MLP neurons of a small language model. Each row is named by its layer, matrix (gate and up: input weights) and neuron, and shows model dimensions 0-255. Each number is 128 + 24 x the weight over its row's rms, rounded and kept within 0 to 255. Numbers have three digits each. A neuron's up and down rows have the sign that makes its largest values positive.
After each neuron's rows, "fires on" lists the tokens most often at its 100 highest values on Wikipedia text that the model never trained on.

L15.gate461:120147157127144119119149123149109161094085131129110140113173121125147135107113153122108119122129153113144122165130149101110159133116127139134161146111114112119099137141107171136105145126082089121121150143155137109149126133111111131189121131139141144166132160130133137099113131125164129121154090133120161141128163151090126122135170133130108172130136122168134120159119084116104080140082123121161130099134132136134153108115093142098079152137148166131100126171110138107100141160118128152129146103105150116126161153108142131159102111136116079105114164108139092127098163100183099101148130157102154088135154094138121136081156084091149110138136165159117146122159155136073131110132122116126091139137119197154153080139173101136144079097099061149146099144105119114153136150087110
L15.up461:119105175149109111111109170123162133136135166114121152150124123126172113166129132157125147118134145127123143159129164105134132120110145145137093163139106115081113152087171091124147142135109130063101107110162089138119100146177113112125149186165094150146115105148138115162152147108161128162134144112115145158130119091162138161098155158156144062076125198121108104148090137101126116157164122175144128127148124157168116136117125157102107163104103112134113103135191143150137144169122136095159129125109107151089145141118120141123144147107098148137145153116116163116156108111113160149138132149160101067133116125103166123127122114116149117072153154113169139114122117117121121149173135102100142117119129096132145121117108140133129104140092153131140140115116073139125101132114151
fires on: "s", "st", "er", "a", "re", "ro"

L7.gate125:067150112160120078157106093108133176115133122127135131105139109149161108142121128081175111084145140134122161140146146138132162107140122133144139130112142103112121134126146132123152141134126125136144092158111118155139149194081127155145133121147112120120105121142155140136158097137137179128149118173145136104112136142141125116140149137119110129132127114135153099138136135087108126115122115177162071144133132170175137124134103158135129138113095161104107062124107074117175125162136116115106174111106100091149100085118125147119103129103123166143103122098148147147120147134132089160114128129142079102116157112134108084115142165133144087107128111119122091115151161131122107160185155135149115129094136153052086162110112127105137175092113109107126140112111103161103146116104163
L7.up125:103141110176129140124149160113125133140173100147121129090132149104135060151115153135101112104089142106177154110176108134150106145110133122112128169097093146102093154115137153131113111146155132144150100148153127106139112155126138151104070113117125142110089137100140140159130133104139168147087107180149092122127131106149089115125161160099173143100133144185161125109109071118108130128093112136127109115184112117148113125165177099102130137162116133126143118152073116135103123152144102123119130123098140115116087100136131099141104116118134151106144122124148144119124147128143120124156123150115171134093107160141108107104135143097158077124153161134100094139150135129151119138138098093150142117099074150137084097145166117124155123089123112104095126117164099092172138145135166
fires on: " include", " including", "|", "-", " |"

L11.gate212:106100161121134115124166136134141090118128091139142101098113134091138121142107126126146137083143148116166107180161134149128120132136115116113120139153114120117178157158154159130174126133151151115155143147128130132161157092126157101137138178143135110155120121162130141106140078125144156085128110140138132118125107118044191114093114091122134122141153108157124150148128114142129145177133170140169136100098143110172098138089144133156127104124128107122118101152115132140139185134133107132140136116151137124119138175143134107092130110169136133145121134153105150131074163108109149163078125139105169116107099134158135135110123099137091120071124133109140110121152153148119114112110157123155091095137149124103111153100102081152164154121125118141108140103093106141169043132126158
L11.up212:118148171109172148130106115087131116120100148139105124137131065106140114153142106110095153086108131161119105117137126145143133166154092121131065128148084165124170141115096122159125108115121124162144166146149128109161069174113093140132126149121166111154105167130119137100144093143087120138125125170105155117139137129120172101137148130070166148104152128118106151131128089112148172105147093130150086130114130120108159125151170131114127116156093096141129094095136141134134151101114110125191123096117087109114129127102087103133129129128105109149150134120095122121121120124174129168082134105130118098090152118137128056097168144121106141133093078139127100135125093121144159152102113116130139149129126114104149138145120137135082125141145144145151110154094168175123123128107134
fires on: "===", "ant", "B", " Best"

L2.gate155:144087103113130154148119109147107129143128130101147137145167185141114192110126147113135109085111138152112127161114127105103120113133074110121113121119109135103147105122135137140154129171172115115109150113145112078093160116145157148131137098049175125138074111130097130088156125129131108127145085145155112167089120150120110135105126095125093112130154135157168149146146159108162137120162088178124140114145118132113110114170145091128100115083113123117150131095138147130118152130128126167106131140150103127144109145145104135115147142141143139153127141120132112152087129143176108142155090099180105157123119143135137174102116148129116218143151126146101069118150107132164162114101154109123121126146126128154166149124087093126121150101105138109146128109112079156117117139133132
L2.up155:140105138128109116102087132131105115141090132168126153137133155093150131136131171143153145157144087162078111128113110126136079138129100105126094123094103116149132147115152170111116141136093153155105117133103121119103151141119109139124106093102105157098122162165119118098139120102134098125118118122080156147121108155119101123091126128144130170157131140153112131138107136097168118049080117103153133128110172118115090126117132118130132128120112097133109078134085071134155167099103109111105161156123138160132115151158108154107134113129128148118074171179177129103110128134070092128152112118107137136146138144154143164112118109092143111151109190109150151131123121126164135094153155139120124136100151132184108127172127108111100149129096176108118088122139124140100094144104129
fires on: "ff", "ock", " 2017", "weight", "lect"

L16.gate219:081180134116119149099146135150099133080129109130117163123122124111117152105155097140113178151128091129146100110121138082106135141108142161120141140097126179134075158138105125137132140175146138126165155112143124131134116104115138081103122154101086128165150127133148132123144155205125121129135068121105113149078120157129138161142154129141080124115126112147157143201116131117110096115096152135125123139118153084136075149109148135129096148120115116110085141140136087094138117129150125168146171111156176078085148093140147104137105082113157160100095108126121118115087125120130091116125103146138189136153117098137148117106108165134128133100131147130161134114137107129126110133148116131113095121097123170134136141128136148128109128139178104095114100135076118134120123103138107
L16.up219:122113167120127105144146117146135141132164127114115134114108114114137144118125137125154107095149128144073125114173128142134138147147074112137139166130142112076132132135151114106148135130127106106103149114111095150174108133135116137119143113157090143153126144095107142143077143142081144160117147133145125084120133117109144106183133147138097128088120156144160178164136094176134132111137117126135138118099116110159130125166128164195131159189072128146118140140165162104165199120148087098160075094117122130134139135118151147151153102128146152133119175086152120118116121139112129091174142167140131105103153151114146136169116135094156110110121111130144100131117131171102092114096104118146134168157119135087097123142101168146174102150129123080147132122152139152120143114140159
fires on: "re", "w", "m", "f", " per", "st"

L8.gate58:091122108181110172084123110143133170120086118103093150124107151128154139128173081085126117124124145165139148141176140117130140123151135117122136148113122106136146087116156115132120149105123156114105124144116122126107123105132123106131143130125167087122081128120128156080143178123138140139117116169152126145104107199133107141138144112093112146140093094087150152113087125116134122086127114141114079102132140155095137100148133128107140138163155146112132146103164095102163139164136109127107144091117076151184130126091110136073123122149100136124128137121106150173121118106140113153148134128132121108146129139172128101147150135130125094145173146122162102113102129131083104141138104138137161133206141147104118132153106136148079101131102100130098183148159109137108137128079162
L8.up58:078158145167128111141091095136122161120097127162164124087108120124141156143089119124115062107128137103151139125094083135135156116146147135133174138117127136136073140086179113104155130136152169150100080133126117132120091135164142138143166136144111149086089154166126130125138105143143104155142148118145131120132127094142168115092171116148111108102153113134152162139092143123145174162097069133109143115164145147123114148120152143094151143110115088120150116140113163110135161176124117122094133137105088104095095139120109115121159143129144139057120124110147125132120128088106086124123129108152098161127140088139085137106135131144113142120123142179120137127133175140106128156092138142141138136124091174129095128135122113138132131074085165158155145130095099134149124123095134
fires on: "et", "ing", "-", " h", "ar", " |"

L12.gate276:115126123112128134154118106120112125098148092117147141105131161171129141148147119106160141125138128118100162160112154130147158132132131138097115107098131162128160163110156081140157125143091128119122143106117130105140106111109166079098122125133129127097105124168113116094145105129121104127132151140130182157078084099125127105137130145141126100158138118112132152138139110123128128158132113154148144126166120172128098119131150129149168081152115106127107091119131171167118171096161155104143069109118112124086148142096133160135152096149124168153148118068081135173114166091123117187100126088113146132124122092151137149124103117172096117123119131120148150149134120177121150191114141133116111170097104105142125125115109155116119114171145128162093128136161126190081146176117150
L12.up276:106123137105115098106111116110109116119092130125158164097123152138110117136113103100095128187101117158113115136114102124081138095142120133101177132086103146121115160131118075098186145125130132103145165076108134111100127166129162152110146183125162114127091109118106089104149129122118088106139109113138175132088106158160172124135189164120130075146152131140076116124162092138098171148101082119140114110127134135091139126120107128114147097134127141095093122134116137158094135130109119175115106154109158101093135162116129105133153137147111140115108121136134131080137146126107126156072131145112115105151098136126105101156128091137140114140112139137093136127166126148106136119135147099120137155107148121084103153157138140131162146121116110205089151136135115160100121154116113
fires on: " Mu", "il", " Cha", "li", "tri", " Vi"

L8.gate381:104138128124130125099177113158094136116107128096162159146122109138154147130143135094156131134149125130104139180132121149115118095088135182098143138142127132130159169142128106181156159171130153110137110171137147117141071104132131148135124129095133123145135138181117144133158123119160093158174147154125129146114112131135093124123120132115124119139106146143160193208107112161072124125086147117162163133128180144092133103094160128096076101161154126125115102084128056141184133115134109142129124128141129142137107110107107163131114070138152142160128094093155148135132178120157116147140136115112117084083136143141131144098128148123098126155103135108148120117119144133125148167112126133134142118122128129155070099116117108113114124120150124172128141133147096144134114147098123
L8.up381:129146125140143162109151106116133129143078130094099124136136075141129121093140154118112123137133134148119149120157089167080149095089122154138087117113163108137184127140133101136128117134133128122114117159112173090151117106117132130122130158109141113138142090114128116124151128106150091141149171169108096100137113165145105115162123113116097146145125160130150149137146143166098138079110102089116148096120195139101187070159147161065122114135133130117108129114191097143176122094149138118128129155145092159110101098117117162152132086122116120134140096084174125107106171148170121127108130112106092121123175140103116145078151151163114136148111106087111113131118120121140148136130128140110131143149129138167117099136101150134101123154140125127132131121135129178068152152131110
fires on: " $", "mark", "ver", "\n", "\\", "{"

L5.gate275:162118130128125133121133178130089155198103139162114110143113095088146132095143118149112065139118107158111093137121145159091130130131119073106122151147121101166145132153126119171130128114104168131102056087111132126141135113129122118146103143118163119182115103132118112169092136172094114114120095154178153136110127097123170118132111100154158159120101161132141133119129149137124122177127117144118102131147121148083116164140175140112105129174116149150071105122147129123160126147105101138131121089103128124101135155181113139155125116127125122095121153153135144143117133134098156144122117132104075135137161135127115124103134162142103111110151094112187100098160102169131137185134147108132157110135137134150130156155085115138138164129145142102114158124117142107131170164134116
L5.up275:112111139121089164134096123132112086175089114134104112101119100129160098146163084126095114123153124115150141111134098117139137105123103154158141126097115136127141136144124145141089122135107104142132109113104128125103109151139142122116136123128138104152135140113097104125174114144119156130127164130125135124147123066136108120090148076114121107091150142173133120152110161117118127120109123125107123149160110112097178152128124114121129175129131111175147120114101119120112144088092130128117113150069094116105164125133149139108088130140115101073117107144169129099137141143119102079094142134120122103131138194142125117155085129094162149118127112143105068104135134105126109055127149112128106085052153139144117114131093163099078141142138168130149082103162159113168142115168114
fires on: "=="

L16.gate484:133121134139124115102118097107159084134127110120139152159136130128131127154137127109103161095146136102150181128113127124162149112120116109077181162140127081159136112078140130125170131137099113149175091114122121127121122108085169151111079113177152098131114140164141104150134155096178111179136147152110089115100105101085160141083132117103100103166131119167138105111141123121141124143120117141128100145147148152117104129148129144092142142105087132133084141135139135111119156105110125129143106077149114100166161158121138046109141130122155121118140144097104171117144116152109111147114126095104114110152158154161126137083136160150123109141117174113113148085078121121108127080108111112153122132101171155144141122081165160100109158154130116123149149142138121133135136169129130
L16.up484:100167130132167120139141120142139124100083143141170154113149121140145148094120144107146118167145180154168128137161112088084096142096130162097140087153114135105093126139137123139122139159132109128105112132123163141151142087108126090138146173121107121128172112110109141123127125147159129141081118123155113132166173104127090113130106153094095116133078131113161167101150138152165140063145101103124151104079123088128109100136136123125120096145177102116147148149172116110121150120137122153140122100133126127095151109100142129131104081137108129145150098151122121080124142141135149171117107114104165158117135130078089118121143072166141137125186152135136107119110127125167178133126112177166145152170113141099155119106124130126170142137085145131145123123153113136121086142144136
fires on: "an", "all", "n", " York", "en", "w"

L10.gate364:151120117147095158089106166173133120127143119156149101117089119122112151134152102122146093120125142131110124130109150116137129096141125154137094124098069156147129102077146153121137140126155131102157078113142133163070156154109108167134133116170124102101105097160133157172142148126117139119120131145122141133123099140111128126114111166150159091140119161130122141103126166110179099123130148152160127167133127117137159128087111105131173104113093093148157103120108086154162132171159144174108151146170149121113143149086122084127114123142139133111137157126103137148109161104114078144113151122113124138107116093133133130075114143146120128094065173114148115118151099169151087183143155126187118113121128137121103117127099117131165100138152104133130152097143130140103141095096086
L10.up364:097125123080158138133117120138111150080174116137105157137148125157107135139106171129110105123145085120152164142133153130116145096158130092120148099129150122154125145123105094139155128147086128141111136169152150107102145117128052090141110123104077099138114124132111156128144158090160084159115132146174134140154129144137115133117165135138133109103150097109144094088135127141127117132123117132132157122138116156106094085166105129165101147129089144115106163122096148132180122129129094111142126118132129101087116128122117060118151124156159147085125169120127107073111110097132147104127125092145114135116138115146095117096111152165106101108102130132160118112123128135143183119084086115154111105105160139172121100124145106156118150124147117202151157131154129160132098163119174
fires on: "il", "ed", "ir", "in", "al"

L8.gate192:124143132147149068105134129142118121140131133154136182176134109121116158155162153097162143115137083103146138178123106134114127133172131167115177147163150117176159141156145147147151094131133121127140121140105130123134088116134098133169113130124112128169111113147130156183144097130113115150167098145156085109124104104122120158094083115124144138086116136173104129131164114151138128125108132164129131142149157134135099141132129132122105091104142141130089085094130088128171166094126156123108153091138123116164146106112188111111119115145133129150103114132152130115133189141123064130114107126141129127142175092120159170083143108125123142118092156108080138159130144089190120145110125105108091126133127149085132134129126152085120099135128154124125108139135093108149098157097136
L8.up192:132153133118172108150124152119136108160089129141117164193139089143080143123168172146137126141132061110134130153125066158096152120171151146150140116137157113166159113155152099130144103117113108127134127113119147136120124099164103129171106137144108140154115093149142134169113113155084118134160098168136125116143100086157136157136092129121098140128130139120115106122166131137149130100105140134112167157142149159151135129152101139123107112101131088124101096100156105134135162117120156115135135111124101120097131149116169130115139069169161125125126149124154117086144158153094099155099102130146125159131167089115122144111161116117135165129091127088116104171128163113169122160145088120085123144142119162119157142168110135128117095114131173101140122094161108118141139180087141
fires on: "{", "[", " $", "ci", "ă", "ap"

L10.gate242:094174126158152090127171159114143097109128144137146154119141124109145153094103134134130156091158116126111123163143085134130119132121088156106092133181142128117148175094114118126140117133139178159157161101149154147160144159117118073154104137127111092097134152117096149136075095119106113132130079129114144097150119154104135140174106165121111084092144130162110142093128109114127099109118107130164142124099135119157140143135105128132090133104116170142120137121094120148139146056104174109110095096112116111108110114104146124128138171142165097119127157151114118108128077182160143104141123161139088136154142136094166153144118106110095143134140113159132130175145075139134147108108148126167133125140122145141153120145177176088122166177126113112127131124143111114124133122119116
L10.up242:111134109130114084136125121187156154114107152096110128120109117114097117147129123142089150103132126147179124117141099133111069120136110191125143121175128131167130154111114139106100138168129088165097139130129131144099114193132089110136090145121145082103142149108077162142124123143120119117145085136121134122078078090145111146124095150135161088156125155094148136109132108139122101135123131150156136159149133105141159119105113160123180164123139143135092107114149140163124133107152097136159105109125144104143103121104131101123146130159098107122084142107123121108131121138114125119145084136093085134174191160138135095135099073138139156151116095110105105128125080135133138136113120132151154130177124060146098170103133152103130124139129107114099103126128083135143124121110147
fires on: "k", "w", "et", "te", "gre", "arch"

L17.gate97:085154076110148125110171088148141120117153142131143139128128098125160134120171153180172123102144107123155167155141094131128119112132139114138135124091148184143167090155114141163123137130122139100163115159131114120152160120177112135157135140104125118172124141114080137127132120133138105125181141137175082114101112126111098129124127159121125125108150132089124127136158117150106096109147108162120080148122152122158089157123172157125101128088066145136156123110143113104124121099151144103126155100147105095138147115102135138109130061111127133097126146101130138118151159094140106125107098143119133136077143160101109124138150088096125132144118140090103107087126128118101070129112127108146119138116094127109121123142144140087122098134123150105125089187133090164165108158098084
L17.up97:107153084098160102138166150136147120142141150118139134121139120122127143117126117152154129096160126133138126151091106171103129116106112081141153103107153136133133116135122078147143113136118080101173152161109146157160128115162079134126119138104097148158116118121123133146091098149118134131152103137111141136144178149111090101120111127121113154118124135091106107128140079127121161115157091138125113118114125146170144141170127105113149134114128109129184156132142121116122113143169118081156169101142115115110132127125130155134104065085127083123140165086112177082163120143143141123128102061086116119090131127109138106149124138131153134158137092139142135140063131078147099124162126126154141130124122131114132117121089115085131138168170141052110113143118139150157131174110078
fires on: "ly", "=", " (", "en", " called"

L19.gate121:117124111158120144085126095120109108126116109193122108136134068120132129190155112113135144135121135180123150115115149144127118100112153134119140113136142128145108079160151140122165120158106085150103145148139101108133127108103127150122138116111150122114112187135126118173136126144144120095144159145096108091133129062108155129159109148108128152110150120162133136168147141151115105109136134159160166119144158123139123167110137133102104122087157140090141129119119101129106138129145151138116143096128116125098095141103116130141125088149156106086107133168141157143109159117128090122174129125158167093128144140153078142126092095153077121152137171112061112128101133117139119170128128081135129115143119149064121096084163144195146104147105087105100118128123110145114122109117102
L19.up121:121115155133117149148155171136082122117156149125083136101098169110112151115161137178104139140137081125101092145120111113110122144111084109151136166122155125107148135126122137089139127112151108097085156090104091122154112108141147148133165135102121095125123132144106098130155108085126144142130138129098145153120113101142120150144102131129114116145175186088121111154116144132136113135169117116102185130129114166141096174129097144091088143102151123108120149179144135106133161146091128110174162096132145142187164152151137141158144142135120164143166138112144113118158166100110104125138124137145147106136109170162131120159136153115149093137122148143101148098097120115172147144080111147116128105091129103183143142114154156091117107079169160144155117126127135165117130132141168
fires on: "g", "er", "vi", " st", "st", "u"

L10.gate152:141108125139088169126144097142097099128164142107105136109188133134123140112143166111143151121095140131128103159126099116127072159128134158142156174088094129184185113114123152149108113131103136091127131166108097147121114155127175134104122142123131142137115136105111167134103094124115117127126152119127107141121083137168155126107114122123154122158106109155102125098153108128129143143142144109147096173096107124116140130114137158141124140146110176108100136100132129140142093085110191100119159091115119133113103134140151105125161101139067158119149133125120159121126138154116093139096125171148095125081150158150125131141094124060095150118129117155120111116149101152135117114146108105147129137157114112097132119132136095084125074093104095166162179158129134171112138166083113
L10.up152:078132136186088066138123114165086117149136164111127133115098128112139109121103146130111102124095125121169118124142114119120124122138131129113082130145099115116142171105159155157107119123134170129136124109099116156168162119123180120135115148131187102089156118120074138100097162156128129150107134108130177141152097138144117115116126116109098161112106169097116120133119153131095097160154122081161132106079128154163125124169135089143085133125103184165104118093123134113144123140161132160119094117128098128087135119124159193165176150134106174149108124135156114111108124134161143142161121161155123123100115171094161122142122137106125127140162130177146127171166124119103142109129146146136124101130145107140127119132133158138132174109127105153144130153125095105156139119141097
fires on: ".", "s"

L18.gate504:126143140150105122136172129122134123108145112122115131152071162120076109088125134125132136083151122106193128150112112133128135163135132109164133130100127146115146093106151139121122149147125083170113161118123132105142145135094112124167089162105170136146174101132113128130177138153160151130140140108166125142163138125098143130150130133097171163112151131097143107150142111178138144114116160128142074127125161166084115166124178184162119106113137137100114123056143085095135089142129103083137124112140127130180119117095133093101160091138092118116135114152132105107132123127117119124096104126134140134125125154124121144121148137092137135125136117090143148148164124136108168156110118172115108139117119149061115126162138167115147124134170077155177111162098119116142114140128111
L18.up504:134099074140093106081127110132121125124126126124179116159163112111128126082120145114135131120102095117129120126087114144140094144117119116127138097145132101149125104156162125102125103162135115100111119148149135171126146073143094129127107114153118147183131157142152153109104119133135125142142165136115175122171143122141122112117135128115162110155140089122084138115145139149149092122108111108104075096168093146157131113129106085129132146184153138117149120122100109121188101114142132124069106144114125105124137119141176096114086116189164141143134145123129124129178136178108167129100130100130087126122116084123133159128130104129101133140128164140154092148134134148170106148121094137159109091153159097120146145137115062135099132161157128122135185134086142143106137160090108
fires on: ",", " (", "á"

L19.gate68:134108084116130178138082106108131147114130089062165173118124100085148126171127129143113133113100134110132088111111115145124120129113133127138131138107119127149161117122063143119125140122104115156102129116155124069140132170136154091171135070133156128089083137155131135123104143129145179113168105103166162124126122105092139137147112079103135118146108135139114151159141106121147125171106114098170129117152051154108129079098149085100133111135088125156147137133130148104135142093135130159122119126105122084098123148139110117147114103134150132112152164107121143165127153159111112150145096136128111133103126122146155150098121128078088124118162087118093119149141105171114134127086136146124129112124110170162107107127098151158106098181100109154129141148130125131102136101116143
L19.up68:150099093147119120144171147125111140092122139121142137133091132138099118134123132110110123130087124134096126123097093158113151139112129110109090089105097098096163149128125160131138114160126134148110082100145121145129178131099098099120084126146116110119138147146110115119103096079109128137159166145128127150137148129107142093140151134083095150159160146137174174145098120154129155099112126121096108120120127122128111146137140159143148134100134096122142126161151060118095073132122148101097105117132092095116111107195116206114136149154136151081125122135121153101130085144156134140093137115154140133124137161146130118158085102160159145129144130092087117133086108110141136157091161142099090144148107104091119157154145136141087099116113125119175086168148126115143122130102102
fires on: ",", " (", "at"

L5.gate99:130150106143121136149143126135138122119131116098103130132146255138104116086132143155120133131119142119141138151135126120138140115132137084142128150131140104134139168129121122110127107095133143023119113136118123137144116147119118131120152114109141168113156122146117121147131135149127110126140112131133023130110122155131140117120086127110129139120125118109124137111104126133124138129127130145149163130134098126143111132114124140135236125135110128141122122081123127085116115139139137133119161132144109107146000131123130099080116075072120179130125084122139124162133174107156121117140117144141124106134122130137126130116118133119129166138131128147083106139139127138122122116098129142138142116096121128125141137128134137110125137115130096149123134140123122138134114139114139
L5.up99:129115119150119121131150150140144114125080144120141142150095040108136083142135130163141132126118123128143142140141145122111131119134151142132124144120116117136176129131116131111110108149114131161170148115110132131156162103116148133108155148132117158146131116097118137154117125138132156157146119121105109149114146155119133117145160079135120112069122114111123125143147130160148136169134119110110107133115191127132197102127140132149150123141110085137125120135132136159126122151134123120095119119118119159127001115098249091112161107155136161111150155125102145105123106093149147116145092132176138141138132100118125110130125121135135170128135118153220138141133127133143157127132132134144139091128146169113136115116151151106082142116124151095115133098149108102149128141118128
fires on: "."

L12.gate336:121156096119078198091142174112120114161138123122163135105084115128117130175134124128117143130138118087123116143121110151128141106174178089094109145137134138116137117109163124122094132127123151140109120108092126141188131130108132166118099156121142144136139133134118078143124183115144186130162138109106126162103073103114131109118115092142124132139100085116139113107134174116113153167096116130122144116156123109107151159115120108159181123167108115132144069098112131136162141128136135150156141090130161058103126149066129109170090123104127135122143137105143123146140151112169105151135153175140120131088141148137122100115144137160121098110139173098154101104125091131139138128159102145143124130128115110110097088115137153112095151082101124119137141134150115154132129141093167
L12.up336:061125144132153164140132137156125118180161131089097126094131126137095141129130170083142125098153139110144139125141112086158107092128140154113111137153130123104133140122104091128157126140152177151155142126138137131163135116105114123128153160110144145106152092110129137086102175121120134144084126134138113130182169143114094122120121051130092127121118091125151124108106134126054160155125108115154147155168111070067116156121112134138108122160138131144097134125166103093148148146114144157124100109150118108101153131094117104163132096129119143142123144150098096095104126085160119110125130139120155146151141114170125103090146123162119098129130114104140121131108113097155173087147099129155151174128164120083134134110089141125116075140118139141124160137120110157129115105095126
fires on: "n", "ed", "row", "p", "all"

L12.gate171:124144121083107174119133135125114135161118109115119153129115133110131094151138080177145142135138103158151151131136119141118149138140144158134161152117055127124142092134100182122067118127091105141134101127142123106103097105135131149153102125141140141148121153134059118135124119104133161102158163155119137140116136099103134154176131120131137110112151163148107122167118164100154146100112137135147127172146096144099141147137125139096156145096129118133134082134092105137176146108079172138123163143111101076163174104156163136141125130136137125085115121119131108149180117153115107127143140151138142122157135151158125166114152150112138160099105085130124113095126100151111073120099105132132123120133121154130107119179127150096138086160115119129170093208114127145118146103147145
L12.up171:111156088140156105129158112100125139184105127140123108164111132079151157107087126130142163132123115091185120147107110161121102154138092105145152132115108144099169151110142138138112113110102117149120135160079111149123127126150129118114142126075160125142106118117127119103110104099136159129106133147128108141165087166089092119153136150070138101162163124151130104122129135147159106172094094150116129129135123143184092125125108107127141150076098148124126108109117132180138157122104146127137152113103124087148151152166131094154119139128134098091084083110112115105140121164132158121132123130115102133086167158116094142125136132160131164118107105077126138146128170131134089137083133114083142102152112132132146143121126122078109137183164184084160116125113120142144126130150110
fires on: " (", " 1", " (1"

L16.gate397:057113121109090133116118127128159127148118124108142142071125120088160133092118099133125093120119147112144133139139112080137111105148113095132125150146110136143163123112116169143126160123095114151126111150133127187123149194124165191144128116130150107128086144158128128170147118147149157131181133109136109118113118141123153171158158103097120078101111183137121146137136090172157088149069076101112100125124120167107096145100112126090144140131091126157131069118126131103143136096114116160118146124091139107159156139123162089124105122074119162098103133100141128151124143125103089140110105148133153133160159123155122124170152134136144103107097140140112116101153093142089097135159141106124131159127130121111116128100128147123085129137095118125147124141107128128084116138090126
L16.up397:096142121131149118135116135064133088083099155123109127182147111082096147111123177145177122119129164117095117135137129148139145110157101141144114121158138144165129126132128127129148152117115125096131130108111120139144120146141118142140091098148154116134137109141093115130104079136118100103159161111126135163151136109128124175139184162092135141116093134115102154134134131105101141117094134108137129091136149136133114151137118120157111124118124096144149166164152064070181126126168113142142065120138127088186117160139170183106097137112109143136162086139124142157132130106136139100134152145120131106073139126122142119148135143134117122111130139087162140148135106142102111101104154157140154151162146125118154145122126118175079140134085100078150087097136179127119088152126141
fires on: ",", " \"", "-", " and"

L15.gate493:110127150145111100131126089120140152125118082089115126157170154083106096126136116130126125097112130124152113137128162135177142156127125169098167147135139105106146128167144126133102146149136125140150074156147120136178112179146099130164118131174118165128144156133119096142131135150115132149114126121140116165152118162136148142145139132140134108103119149154121180105088125136133128120174165130122143145122136099156111127143111175099103165135069118154119122163090080141117122132104156137089158115122135105158112099089096127127069146127119110101134132116169128116108148062183140097141117126120157113182126111117136132074156123119107131115112126144113140162121124143072153172110135116098078131121144154101091102130135166143079143090087144148132110146105103135112115156096135
L15.up493:113136138109146148135121126114141113129125126130088105145141163060106110134074118151099145106093092132110110134140089151125135114137124120101152166094122093128123109167164141143112132099095107075145107159098133090124091137120111146118107114133163127144117168077109114100180129132107122139110140102117135130154169123176111151128127124132140097098115140148097137122102110131144158122148136119109127161116114106122138128076118156067079192104081111128153136136127151112139109139158168119150150128126150136133151157145133103148113111134104106155130139110151059117107135135120142143151088117113141129164084156104105094139147147126136152111137136084125146111131148112146152129091117132092144117091117165116074106154167119167081168099127110160109135182106151141104114140084153
fires on: "s", "n", "st", "ide", "re"

L16.gate140:136130143116125148091153124132174161134107108146098121128127159091106141163162136146150126107106094108110121166110132133111118111107109147143153125134118108135117130111170152115147143141141151104088103152112155099114090132092111113103141071125166126149091157153087096175151118147131146140141118111108117111100118161133115152113100121128140123120121106072153107173109137122135164162104140167199117109151145118124131116097109111109121145111115122132159106065118107146149122154121146115143151102177129109111133164088101111098167102110154156135168108105097098133092142098126125154151130151114103111119072127141101151159090145125115094122094167164121116082124091114122166161105104110148138093100112170083119127124105119099128054132139124114136147090105145128148110106141101
L16.up140:141121160173127154129147084140131114144119133128102183132135117137116139184079071131131079147108108147122141163117103138133129137168099128127108092130166130134125149161096117131139108144137148083105142158170115106116101139111113152147111123094081145134097128136144180155106094083118106140119163135125153142150129096144155151104113151137178150065174105114095118123090146131089141201130127130136150131144146091111140117117133098148094114137128175115125131110094124129124118122066101095133113110126124130148153094119106087138100105122111110142106143102087140107104152097105133150147092152118137117087128174143119127141126126161138170160111152124129100164147106108137141125110125150129168138139115117084125153136145118149162113096122137108115158119110191089104136153151119
fires on: "il", "ed", "ly", "an", ":"

L17.gate290:139159090111153104085097102101133133099105106127101176128168097133144111138088112132151147133130157102107128119099101122202096063161176129119148130126125090198112183161116138134157135155078115107105124142143108124140159137134154122132114113168178079138105116136112148126155141116116129154183149120144138117133089155072163138149122130144159132111130136160148110144154120139098127125143128108103117115136122148152123134120133105081083090160133102158097157113125073127130142101136150164089126076155107087143121123089185120096160114148123116133146093100109106123160156115119151136103101167129130078109137122145120145131101129099121141106088167145112124150131135134113127119137152127130115105132115119099127103125144140126089123137093141133140105143114140129149169125114140
L17.up290:123138143124145053099110135099112109129141121146086115155149130090103154119122180104102183121133131094143110107100091137137093101128147139168179127127136087144114141143124150075168120143080108143063120124144124112105165175138137123110130122112133124079100116115141107093130140105123134137147116143172174064147150141095124147149128130136086116160128119133119088151129113130120111110138093127080120114179133131139149145105141125098124095137130099181086174145151081113135113120142138115117117088153116120175109087139143193136158114119127075125144156141105159080128126133122133093100121129127112141146139120144114145153120096130130123135135139112120143188110127103144139100172158125140172129125075108117126137125128140151091117131108128116124125128133133135119162170108107
fires on: ",", "man", " more", "her"